From a checkpoint of a small transformer trained on Wikipedia: 21 layers.
MLP neurons of a small language model. Each row is named by its layer, matrix (gate and up: input weights) and neuron, and shows model dimensions 128-255. Each number is 128 + 24 x the weight over its row's rms, rounded and kept within 0 to 255. Numbers have three digits each. A neuron's up and down rows have the sign that makes its largest values positive.
A block is one neuron, or neurons of one layer that tend to fire together. After each block is what it responds to, as a language model described it from the Wikipedia text at the highest values.

L3.gate84:111127131100100136110163092103146157155095174144102115155132119125151068150151118112151126125090144162135114124123142137093147095086127154111122131125170096142076126125166118160091129159119136147147113092105111132105151117156123148123157150157142140112151149130119178117114136134182094103121118125124105107142118115130136170131082137163127142126100106125127110119138135092086171109095
L3.up84:161089125108102149101129089134127122116084130136067147129145112096160085101140150147077095100134130140128096117140154084138145133091154053102126134127144083102112160090124110138144135140137165114145143122127126137176132133112124130137147110104152110112122138083120098178117093137170155166119177121102143100127064127124135133087126158142159123144116146130153128090131154110129109163123
Description: Word-final suffix pieces. Final subword pieces that end a word split into several tokens, mostly plural or verb endings like -s, -ies, -ers, as in bell-ies, famil-ies, forbid-s.

L6.gate226:125108168119083109098095117117103136101113113140113135140156104126106119112101163114120124145141139128104167132119150130082096120100107117097150132095147127137120159145109132098100129175195107098159097099159169115127140094111157098114160143153145141112104132114104108110135184131106144139149102133188158126122142129115127148144138125140088074127144122167134114106106135135126140133112
L6.up226:122127102113076126108107131143112149156098158183160175136130139098149154141134172109148091116160173083139109126133120111099126140134126103136147134117146203115102131148186133126103140114118153121132124142104086163150148124086150121110108132126133151110110156080123132110165120115113109135150131124177159124153167112134132136171159094121069147113132175129135165185110150134079122135128
L6.gate234:127126104149149157122117122096096132112129096100111096146118099107150137149170134123196117166081090125162155142122087106155152112098160113159094119093099117145113122144145133115143157122170130137124099129090130099111123118073126109127125126123144160138154183181126106135157119124125119165153164116123123135137182141112152104121145147158183073107141136094116164148127153130145127126125
L6.up234:157108133132086140159102159141101130127149133142086111147065130125109147131126120098121141116126093114119140217133115156122110103096146105146081146137117120145114146168134132142134137114173131109155069115104153169157161088137142122135114157147162122118153144110114152096118148071144111139160157165117135144153127144129123150094168109108140103132146197121095170134096116103155134137128
L6.gate385:120107159132117124140116099118098103121115104183119129114165123091111102183091157098114124115096147122129128088168162095096100161134147128126140162153166117154097133162143134135103101157157188114119149131147121101113122132073156132118102126107165131128151117126127080126117148188065180150135096101103160109151142118155134143119123130130112155138112132092171138140100133122096120115118
L6.up385:118133116132130160119151128113147141085105119128136125101144112102098158157151099111192140143093123122141179160167120126132144161148156117138144121121167136145126132155127101082132095092129082130139140165132117123178098151142108118103112100129150116138137141151137165131101136152119128126134140108112123126107104119115116087106101122140121161127085116100067156093157167127158134100131
L6.gate571:178152113113128120081165129150090160139130088179132131099161077116179095135102161086182103157104129116105151168155177150140121132166136146139150128143146070106109163104139119153103121131133148161160143093135149146137115124151140138095125165108142119111129101104144094091126094140135089164130130095113145157120128137097127110110125112136124135101137130121127175142124129071124129151114
L6.up571:166179148117083104132125166141146160158177127128159116123160111110140111126121171085171099213147154106141155132167143105125153145169123155118145132105138092100104163118120113168093130131151166139170149128157110121132145078127145124115087134131107114107115129059145119096129106114126141160094123133093128126118144117115131146139143112113115163116121137125104176088131088136099125099138
Description: Compound-word hyphens. Hyphens joining parts of compound words, such as highest-ever, great-grandson, left-sided, machine-gun. More weakly, it fires on mid-word fragments of names, as in Katsuhiro and Bengal.

L3.gate73:140132149186113093143143134104127120141147141134112054132140121105165097150188135089150119130139114119130100114122109124118149136115158156168101127148138071107140158103142098149146156141141098118128137127123130132121137096160166095125112121141121157110129131077134129187170137127102126105119111118098147150134147111127122145117140112143127136098157157121143168115148116136106070147096
L3.up73:145150119152127082144133092179106133095165163108135103107120111125151085121133140135157143148200124141107122142057153118122146139108151104168106142140145115148107138120114126145106132123131140102138113153140157112130156122127133130116122118105110162127136132079164112149129140135097110125132107109095111137131117085116146146127161085109140136115181164110129119135132136141115098115143
Description: Mid-word g after n. A single letter "g" (sometimes "u") split off inside a word, mostly after "n", as in Chian|g, Trian|g|le, Jun|g|le, Jan|u|ary; also " of" after titles or names.

L12.gate129:146117140133089133109127123118127118140146153126112134113127144050145145136152128095115107075131155144094131109115124148117142130139108158163115137149169145125178192156151147122184091150131106141156155121143149142144111060137108109125153093134092147136135130121145122122125071117163086123116086100141119137132164149135136155115131086122086095149132113162112159163100106148169117164132
L12.up129:159120141163157135124094131100116142116103104123146104167112130110110133132126155181107142083134123154110144129087097131130174125113117124131135095146130153134136149112109153071150141110156127111141116108147163169163098063138136118145102136069134121141165090121149193164142141113145123131093074127169108117135133070109135122116119105128116105137107126125097117155091109143138099124135
L12.gate189:143133140137120118139112132157114150092137137107087093089118132105131159176160149154147091157102105105135096172083097152104135144069113101138115110107122135108113192125163156152155160099174146120115159124120155155135145130128113114151104172113149094108126118110157100080141128098111118115182144149145112128120136158105089116120123127116082107180138148095117103149149149151124097126093
L12.up189:165164110151128136130144135171095152113068106098171101105141149088118150155123109115153109131124119115102131160139111133107112152115168158159137113062152107116179125084135159150116119131131133142142171145081120134118124147104110148129136113076115130151130121097168162120123077071133129162100133153145118165147134141144141135118099131111115147072157137102101119169129117091173158167091
L12.gate213:129167132103120103073148133151082126117125098125135091096132124154085128115130134134148138154133111101114090096079156148134106115071139076136147116142118132144136152113151096170092134155136131182162144071116151125126148120121129119110133132125158112134147141138156100110077171148101161149164131110141130121121141165165133153107139140121140170144060133112106118159122120140143119133105
L12.up213:083091162100114155125128090151154087150130139112086084141133084126097156147169119089132132138145147130149107142111121155136134165137131125107101118109130104081137104134129133112129140105165153125158157135141107121082138138077107155125165156123106139165144155070132152122108140111154082128137144109147087170131103100098083167136143093127139105150098139135121185104151098120174150186154
L12.gate293:111171134129084166104106137129118136133133132146103129104153145098087129140166151183095128109102117148148166147117130131106158096113099150153090144131113091131112138168111150106114104129122115121117130152146130128090115117146140133084089146096129113156175141167156136137126108182176126102124159105162099114095108119105115158103132114136105113153113095159147103114148151097126173105086
L12.up293:112141136181143154113097147117125154109123117147116109144099112120130103123139132162124125106097145163135096086148185141111172100142120149101108110174159122142141110140105111180080136108138147174133117113088155123131141142148120133118111121170088145184154172141154162162143158157148137119108139109165122152108150102107155108068112143137127104117138090127151112132160107122140160090133
L12.gate324:146104108118138101072103150121117161139143122118107140118128135098093141159138124120167117126083107146115108124088140111085102120110106111175137159123122112117051127107165158131139150139143139160092125117110135161129120112141130125080143161129157139137093130148147103114098151126167116096120112117145163128061145164126144106127134134162164145133141165108110131173135110080111107111105
L12.up324:153115116126151120164128144124117161117139148111120102137117115130124128114164121136166059153200110141118102134144118110122105108115112085153128170165134077085135114153105131111127114115147126126088161134108174112108106118129110109121158145109125129164162147156166128090155133162129103082098125123090107065098122167129130119101111107087146098144162120089131133135171099115138098117100
L12.gate335:101156131141102120128116099104152156158087152115101141113132108136135135179158112169143106167079160144124128134130116144114123095142144140139097121116108076142128088156145128171140121113148132121113138131144142105155139113143110139103088142109100115143128150121124156155115108093128113105147129094160160135149110154143109099104105129133129127164111140141138091137150120127158145095130
L12.up335:156095143131085097117127075157121129134127092113151088120181159126115106145129108140073136105158149126162146150099123126095146113111077127114144138086169149084114187132168126123136127169124119124119091123130174154146145103109114154108149138075093166106142152087071139131126174123103101122140142092090092127126108121121119126118100125138162134115143132150171135138117148110117107142117
L12.gate356:145162131105131128132119094144123133181112129120107095121134128127134101123192172154141140153119136112126120120154167121105123127099150080133094152111137041119110118114132143154157120128146175182132117133090071100121146100106142123123122128129112096175134170132140143091140132100088127128136138142109161122098084133168131130081151131120109121154147120130098156166145099137142105188107
L12.up356:120116074090098160161125121156103145145145117088103113140143115118120119109176154147087120138156156112135155171147137150151172144119105150134102146134106089124147125148113146141128140115129163147112123120135104079151183109097148106121135111132134134109113129128161146136142121081133109171166130105129127102117110159084130159104123094118174095158133131128125173124138088138141141140144
L12.gate364:136133145114112122100133080133111144144117114096152141126112099103075122141158113110124110077140121145080128098139106096128114102091160102135117115179132101088138115144133071122083104119152112101135146121148105142102139096126120177086143158098138164141146178117175110133098135137166106141116128152122138097142121136177134154110135111122134136097125167135178179143117154135108124110104
L12.up364:133096132146068154091089134139121096114134138144130117098165114122108148165140188149125147135111166143130113133139127147104100120157119144126165127149161086137181169159100157149143092131127077168134156122149128096118131165169147103081128133157114121154120162109152156104130082140169159147152141101136131138099162175114119132145153110152121125125116165137131144116147109170110116122146
L12.gate469:114125121129108119092154109107136134127106128088143129116104132102084156135169134188117085125111113139084183146115123081133115126118143172087086110123131091111115181144127123091117097135167104136126125149152145128141140146174135193114103181119140143159180136121128115081115134156153121114136156160124161119066123099136104112081109130183126125127097120115128147129110115118118180130128
L12.up469:118116126117096121122113127128145092139112132108128076170124145156119130110166105164124085135119141152100189126117141122156145107102139135126095089129144104130148141098141114136104093115141133150130137121129071069145141134140124135104086137147094151196171174102116145081137113158154146143140180098130131166126131088141143173116113114160123120116113127092125134123154118109138177130138
L12.gate551:159123108082109128088097102122110122164149112137136074127167097115128147139146143104129116145131115139178141143129129080101147151093118106119159133121130106135137159108162123195129139146131119134155130108141157141119175126106088155104094107112107151141149166116160147103137119100135146149172068139118122123102133139156136138112095100116088104137099135128143102107128089103169151161152
L12.up551:138123130140122199153142155129127109128132129108108111163135107109164141154135121139156165092168114120134098123108176148130156122108145120101088129138168092109117100131120124134090127137140141128140181160133141129099094159126114145117101122109128130149096118121126141124137100131132140115150154123126129121140121089137159177119137128156076107145144118112081182134160156135141132109158
L12.gate564:116106130114114134132107094140105155154149078111133094116145135115113123198124161130126161109127100128166105137089091113142167102108128106124114074085145154133120144150109124160146130152135119104157121112154105147106145117157128170097119118146110126148185134126162110134130152155118128095128149095161091100123157101110129151106153116178122169168096089115117147117118129154132187144152
L12.up564:164104112168084119107129162112112121128146073132175166135143115100100112147133134121151110108105131104112106126091152132139170142113111153105120109153193157112160120164158134178129136114151104132118136110172125152162103166118102092099103136150101162137166153151126098065129080140125169103150147153128126095137163106128101099127118109131126130140140093130131120161141158096116146094149
L12.gate574:117118137124110128142122109124113137157150105165115104106135108130102140150164178111161125133121100112115132144128130133124147159074114122154100106133158093134120113113104180133094121150190134093148133123140149106116121087138149130136150089116117125124110118158161105130099129129137122123083105117153105086087089203142095138099128107127092100117095127114132147194154119137146103130143
L12.up574:150153150079087174137158107111128141110105100091136110110121101127120149139167149105075130137104116129160135134134147143178151168109180139123139100152177144128110147116113142116097148148145108141186142094115156102116168112103131120103125092109141090117159110141148108103095128111154126142139138130110104117145157155116091112117166079169099134119088102135095141134151146081117131130092
L12.gate599:091117080135126147124130144136115117137125100128121096112153111150121135124129132145151172124141113120103110150152115147093145095115119147181160110161143098111124160149120144109143098112150121104157153111129101140166112166136139094155080170096141083148152129129108106137101143147143148133140160127127167135110119112123133114100152087134098096160136157161156133140109119083112174133101
L12.up599:094123142110091097164161099152151122152095102090120151124110125127148113121143117128128155142119143159131095117099105153107105131122100139159149075138175143127122134115129159142158113173123163135158139145109143124096151107156153117140168113131101151136159172114164134135112137097156078135144186123139106137117150149088111120123136141148157095168108122160121153122139096123136168127100
L12.gate657:105128170098102140123123071109123113162109165136123107147187134120122165158124144152147128099134104109160103114054113131114140120092161103146121120129135132112164136130175115134109139112166127123124138147122124121146121122125099147141124146113117113137135113090115125107178135134082139106092134123123171136070126102120148139083097140106161085153132174148123101103101136158098113140092
L12.up657:143102142097138115171124149156105154124116155108112145174125147137128123103141128094110130152147120126159097157128164135127161127097088136139126140084150137097126101128108115127153117115138112114177090147141107087159117104143206121128169106085132156161130096186138147142136148153081141144094144125107097112048140114127120127130108159115117127108099116152107148150105169124140098153147
L12.gate658:134065146092124114125124094164105105112107092117113126099115111106159077112139138115121174118095098146128120159110120143123147109126170126156116128106136106138118119171111159112164124167106148140134114112143118136120204142155134131128143115094140152150158105128129115126121106109159102169150129122115125154147139103136123118147116154112134140134154135150083141180128107130142120167096
L12.up658:124128149109128110116178120098159129149140072129122124149127147141109161131124129129123096124099106134130159124147119116146105129140118084112124087166136132122072127131102116149135128153117143106160174149141174122140149138116109152161147114146134155140097143124168175080073110120143086092133120168133146126091130127129119119137131123150147103133118135162099101177085138091126094101094
L12.gate678:126129142101121080109155124154108127132162112120136137086115114128124105136185135157120137144087124120108120110108105106168126156117118124121072067131153127121127149138119117119123089124187157153141094130159155155152157138114125143165113116086185124136178111119096132130104124135123134091091103110140113142137131093172069123111149123110118117151129123100116152101116125105102133107118
L12.up678:139094129117122120155141117145125128105141165118142122103127138121122178132123132137150115121117148143127070137149135130152098132089121120165122097106143095125170135106104181139141153127115118134138162138108141136165134171136136109088148128115138117168135146105121157148144133111133141106151169143115122139107160082107121127115082154150151137148088122158114161138130151116125119069125
Description: Linking token after noun. Connecting tokens right after a noun or name that join it to what follows, mostly "of" and also hyphens, slashes, dashes, "by" and "to", e.g. "habitat of", "Scotch-Irish", "Garrison/HQ".

L6.gate490:166135109147118096109115118128077139177131117155138086133149128101115081158120103138098138122115155155165130150120129117107132132123141128154131112146133075131083147128159122126135087083181124093141121109114140110128157135133106125132085127133112112155096090138091061133140121122139136149129128118107119084127115149110147126128109167144086086142158124147126140082088161135155161121120
L6.up490:131068120107141166142135104148142185158096121121144060117186128107106098141103095123138148169142139166114118154138129091135124139107145142176160124119095141154129146135115130120116101127140136098123136083159088156129141164162097105144138140179134083109114143154130124191153136125106096138115115122132154107110118147132120132120112141086085126130121151171133138099102149115130154111099
L6.gate636:155131115158136127123152100129135168086095110155123096134177103124131091132129133136132140132136111180101135133130185138107135131138134101156111156160170083153118130126133151131122104131148174154141121084146170136143128130142130110162107108104147141137153110188136115108102140111161135155104109152109130130113100127127109158090114091150131148172121114156128175103154146138165203147104
L6.up636:114123122134159155120140122157140136154133110096116135150175149108159051130134111155129099103123127162124142139109150102152117133115121159152104155098156135163133126170100172128137150091099123104152113109100137176120160159152114095151150122139144155114136134159091171125155128121111157150162140151145153144095119108140133131145141159072162129163136128155151097126122132149159148176133
L6.gate649:100166170171117154114151129164090107101118135099138155149158099098183104115166126175108120129122106134161123117136154134108142071160109149162166107121125156072077114097146127086129137132139086106156141137122120065108170136120129161124134135120118154164138141128153135112103126127115156125150179118121144113121094158109131139124116141124153117135114111100121116110113140116168154164106
L6.up649:121124137125117139149115123129097128087143159153088087134149112144129111101147127125115081126178069110130150107162157125145128102122102128091064140141125131149122128109130178160113140112079115156121111150119139119119127137117133135090139125115121159110161151158117147125121181109109165143127142131127093148128109179089119108091133154114110162168143121137114162167097122138133132114135
L6.gate686:103134134128174090124119129140158133148121081141149173117142126109175115112112112102162177116133114137118143129115129132122081082138118131132125160155112087126137153094122111145051114115135089136151153137106168095124147099099147110140098095119114167161162104086131110099110147126188134135139115145108172103126107166151111124118113112127172098135141078129140077103140105151132198150124
L6.up686:161143094097141085167149086121117143174128090149148129104159115154133085151088121160110106129131149107094171118170110134155140114142154091086151090091134160143129124140146149107098107100133145136137166115157137078115118099128113133152147132102135112153182139103160121110139141113118084104124108127153130105108083175148109203124118121065100124126100134123136113084161104112125135122144
Description: Split-word final suffixes. Final word pieces that finish a noun split into several tokens, mostly plural or agent endings such as -ers, -ies, -s, -er (Volunteers, miniseries, singer), with occasional mid-word fragments like Le-i-bovitz.

L12.gate1:096116123113099126165122149138097167086140127142106112114148123107135113136143148123183135091123097124152177124170101088105158089152102145151119108128115099123149157130161167123141128109139087102122113099094145116168166104148124124115113145115161113099150129138151123106151071154130103112127148108131133144118132138129116126136146103164120185152154116166090122138104171107154154124122
L12.up1:113097129102102108144121130128097155137134136144137151101116072104166110130079123114170145124169201125144140134120124074112129105149088105147128159143124101135137129129153120153111094110135127127119104091161130100120147097146133100070155120126104139103146123101099109117153133092173124141186131095109137121151094174159117145124120180119100116110115135149168085106146151106137171065143
L12.gate5:148140098131110154109140142114105154107130153079093145136165106122124086098091126155151155132130192131144162152105120109161134115127121106121117124155164082093189146126174152174119115156139125106141151149134158087132105131136106119125130127143156083090133128121104114065145131110094166134152124147166160116088124140130147126103106123121103159145149149131099136119104114121124168193120
L12.up5:125146126150141161129125133117111156169167119085132142106145172168164119096133119144128147143111172122096149140070183139148119109122145131143100103125125138158107150108129097147130138083161118129126111114117133099102147087105086109155090140167140148144135153142100097100145150080131087116129126132142127166118109130119121127111113137110070114186117163139157103131114104100134139129173
L12.gate144:122135162136187109187132102110106175123111151108096085154151111115127118194134107142169108103169149143137159096111121137144139054110157111158133128206098074112093097117097126146091136155165123136141143109164134129123145115122122127159120122129132148124144140122111131133136123110119133110124134100122102100129105166099136119143125126159131097131171163113135092156112136147129126160123
L12.up144:116094175144144150154144164132093122133107122180142113153117119114130111167134119148131125164151112116114104141103172127145107079132113119131145145145115117133120149102126130087092131092140159124134136126145124130157120135151145101139100125160164101109106167118148140098109106131113132127127076115111140125107104130113122127081064113120105142111137139097132132112161128148170139112117
L12.gate203:153137147134124097119122086124085174157152137147152123147142131108111129102133124109155123125171122136154128130108166099139143081092120111124114155167142067093131149126139138151099131151191127145128103141123149119129133124155093136128127161129124125128105150088144069140126121096137171168155131130186108170107100125134110123080086099136121104125063143095101134116122106122099155162122
L12.up203:114126137111130160115125122119093131137132080128130121089134115119130109134089126118075168142124121123110186120116144113137143100149065126122098143168154133174137159114142137155094131136116148128141146122144156166149156174088129109158124151084166116082132124121164092170124140105119148158092100093165163161166147123117110117128148104151126162092087142128127108101133154121157152120124
L12.gate307:059131135109095140152135112177134109122107146164121144101145081115159157155167130116093146129122081117135168104124160132139141120112171106121137117128140136089130165097162123129114156128119124150121127150153116122148126095161146143105101092093185142158146148138148114137185130110099141120167118098151107117103143131108110148127115127145119113115134126097111133115140107096133122121104
L12.up307:106089108099120121120150137126120121114116089126114105110175075135133114104171111121123128143144101151151184150114121092099159087127129170147121139128127100141132131134086102100105160129144122155114107109137100075104161112108165132118144102096174121098138133127140173137123096103165159078129098164126151140159108136092115135128095101149123222104134108104098145114134145117145128140114
L12.gate397:124110127171078077133132132083112140111112147130144098159114153101122144132176100127152138111124087125126145129135115116136181121052104074205122109121146130121151132152155156147133148135161147094130155118125119134169142128182112151150118098092162134114141160122141095131105153139154141120084109139130168137120138136139140165117121083096122097099143075099117111094100079137151096170142
L12.up397:114168128130127086147140174175083138125130122131113151148108132105093114144109113138156149126125115121147134121147136126130171128126151125148119132132164108139121116139156174083116108112140104093124129081194136123156120114166142112096097156126130159140106124154122127153150107129160146126096141155080116142146103123143112145128165116126102164141121128136096151122122131095173120145161
L12.gate440:118130120155113145144059170113099148137093151114140063126176149148109129104120133125145146098144111085128160132137111102115148134125087115116158122178111137139096118101171151115117127159126121154164102161128117134145131126123088116100099148115146119133117161119092148100152132122131121124129154143147140153138138132138136175133155086119154144179110129101112141104059102194108171153103
L12.up440:119126117148114159114187114131115133133120124108124147088179102129110119130120148115148115103135153179129181120115128199083167104094085124188118157130149131156134140103146124091071134155125110094145119149126128100102135124100164112117084138136141140133115133131132149105091112088137085163129126124124115126127113135115103141142121114116092164106157099159128151124125118090105067182139
L12.gate441:130127143157119159173129132112130141141131138070108072133147138090127158144123129141118147139173105121103141184122102094098119075108099123169103107098100060140108148122174154125172129172127123131168146152140142149167191147147117139100138146126149158115157179118157105106120146149105111165134146079139115090117131116145132131116161121148107091141134148190117112157092100126136160131115
L12.up441:117156126097099154129127117139105160187121156131121109128162132153140119115131153139133130147138177115105112171173110135116103099132105090110101132104104089131146103070165147158143140107108111111177109106139138150153132125118119116118152124116098162143148181159153124124155105161134147108137160129138142149129119111142101123131136159102091109093153121139129134149099152138156139177158
L12.gate491:148131155174154148169139098105091145126134137077138106138106113119159112165128139105122087116126133136134090148126136092104144073120149120114098176110157116129143113151149121078103141153136172103163106134089129146124107116118143107127138099134130112120123151132144095131170170090135125182136121106109118178121132151114121120127136133148081114160125139164096168177109123128099124156122
L12.up491:159117117145127185152104116132083151160081152115134131135135082130160183167102137083111122098142120120132157169091111109125152051100126115117096143105108074142130111175140095109089132150104131097147136143101124090159117127149120115149100141132122133137088166157148113063155133145135092123162141147097113174157137136093107141123114101103112157137119116155117144169082113122149159160144
L12.gate511:130114152149169124154131101110143122108097175124126132158115136114079121108116132136146110131091113130122120092097066089143149103147138136138123132120141104155135155172132114147132139144116136103173087154161103166134130124144136105118074121120150158137193134143108148152107128132112165156157127133124113118086120083168074119116114123137124126113133098117112159169097161062109156145135
L12.up511:154156128115180126150135135115120144094137131072107186137123075181122166109120102132154092125099148134102137134080132116156081114086158134106085099121103114149136117161108139161127108129147100129153150146113130061112125098128129142125097118167123090173107132126080128166132135161083087110151157121117107143083190135144151144137111132102119148162155091165104158107140102160128126115148
L12.gate528:120125125124076131098111079130121162140129161089114126124109123135159178163183093101146097086146137083130089091127114150125136141096162111130118078143155108141133149143167087109128143177138116074174120095148136148123113128118119125116112127114145164145077106129137097115150158150113144106149099142162110119125113138164156127152116140126139102147152166138132124098087104125123170134161
L12.up528:105148167107161107132121081110138183107080113110106123138155115133110119096137108142103113196149084140173112100152065132130138134134128114105126120137124083135126150093126124088113134126107125114142116126106156112118127094151119096110126097148130156094139112105157115171117114172136107153158129109123089177111150148128069160120094166132132122106140150156154192168128145097125133148110
L12.gate533:105123148128100116151131085147116163126139137119059174125126098127157199128165138135099097082123117122138121134094100102130090101075162145141103105129121092106127122159109140091140146142123154131173122153144116116134132108114096157103120120119157146099188166133133085095109123142111095136132179124142125148104109115140172118127113139124143124110129142155128112093063089132124162138119
L12.up533:182150182146147144132138141102125122139147135128108095122107130145109146080088112143131073111114127149147128154124135101137124076123187140106080112141101131131115114122124086101121148183117103088125155154161116114147146144136091141085111149151117094175151127174126191096095094137136153096087184095165136143089119116132121105154114137149102121151144138131108107129126109134137143107145
L12.gate610:118147112154139123138133124182137092125116206107116158116144114119186119151158143143132157137143117161145090090090077095112167113128111151135127134171102125125154100108095103164115148123143143119165149104158114069119127184124142148118087103141133090168117162145156129099110119154109137141148144136126141133109116147095114098114145138171111165138152119101086110134085141125128186151128
L12.up610:125116099122123101121108134138132128139134127156125165153102163103125110096113163091144118126163142106099112113189101096145153150114133154095126167138115143123119110078152114150128148114137130132113124151110129135137151142111160091093138127140148118141117116096119159089094099125166167076133130126108109116114106151179125094092127136100170135159112161115168105142144126140129119156134
L12.gate654:138142148175141065091144105117108147104138128120131099119114073149134129135153103141166096094153140135138118159139133142096155130086151122135130099124110112136099138127129109116123095111142173107181153081129142068138139157098123160118137104113132153119116145112195120111120087101078125128149144148158117131146079145118142128114113143172128102146120151134141131102116128122152131181107
L12.up654:102080144145144109140153170113120138135102111141157117111139130127082087111121143142136181162145130122107137081125146120128126122124141123143148137142145146111128094089132077145144107116106087135122090151131158160112146149129163095089170167114121138167131109142151163117110093138073156167129127127173181081172168137160149131143113151161130133107146117121115092111140101084145092134124
L12.gate666:144140162127119096141110109128106138129130140107117135144156162101155109121156134128148092099127072150136057108141130128093135091116160103156167122118119145164120148130136123137124154126151100091129144142178120118144101144151153140115082159128187098139119125120134101144132115105106139131145134104104115112097111168139113133164117132174143144148132128082098101134089106130114157159131
L12.up666:111124123106116124148117132113090164087107156095153100138155158092117148157164118138109060122122104148147112102147110090128153088134131141156120128124101144119159147100094079177129145145124128115138126142127155074105093111164112096084098134113158081130136079151170147114150095126193126111111111135148135189147090143137140114122103120150109137148171193120114148104133110138156111165141
L12.gate689:105107137118116116153096114115128130102107108118144106127123112124141119126116141121106107077153113109128135101095136146106146059155138085136193100146108139138166120107157104172105171160132118117150105145140122098124116138165158139116081067095143136098153144120105062082152173149076134162147159103131117148124138169143142147137127144130135176118132089140124118098094121128155167160153
L12.up689:106116116191188059153127137117090170134165121117199094139139156132145059142120180082158081132135152137098129086109126119117120100114143137119128093156115084140129143120170095108097127095128134143081110113154145091115138099151106101103108132143151115142129087107116134147118135107113137144087135114126123147152118113129155102135105141128137180116145118139122123105139135115120145163112
Description: Plural noun suffixes. Plural endings split off as separate tokens after a noun stem, such as the -s in ships, households, birds and Chiefs, also -es, -ers, -y in family.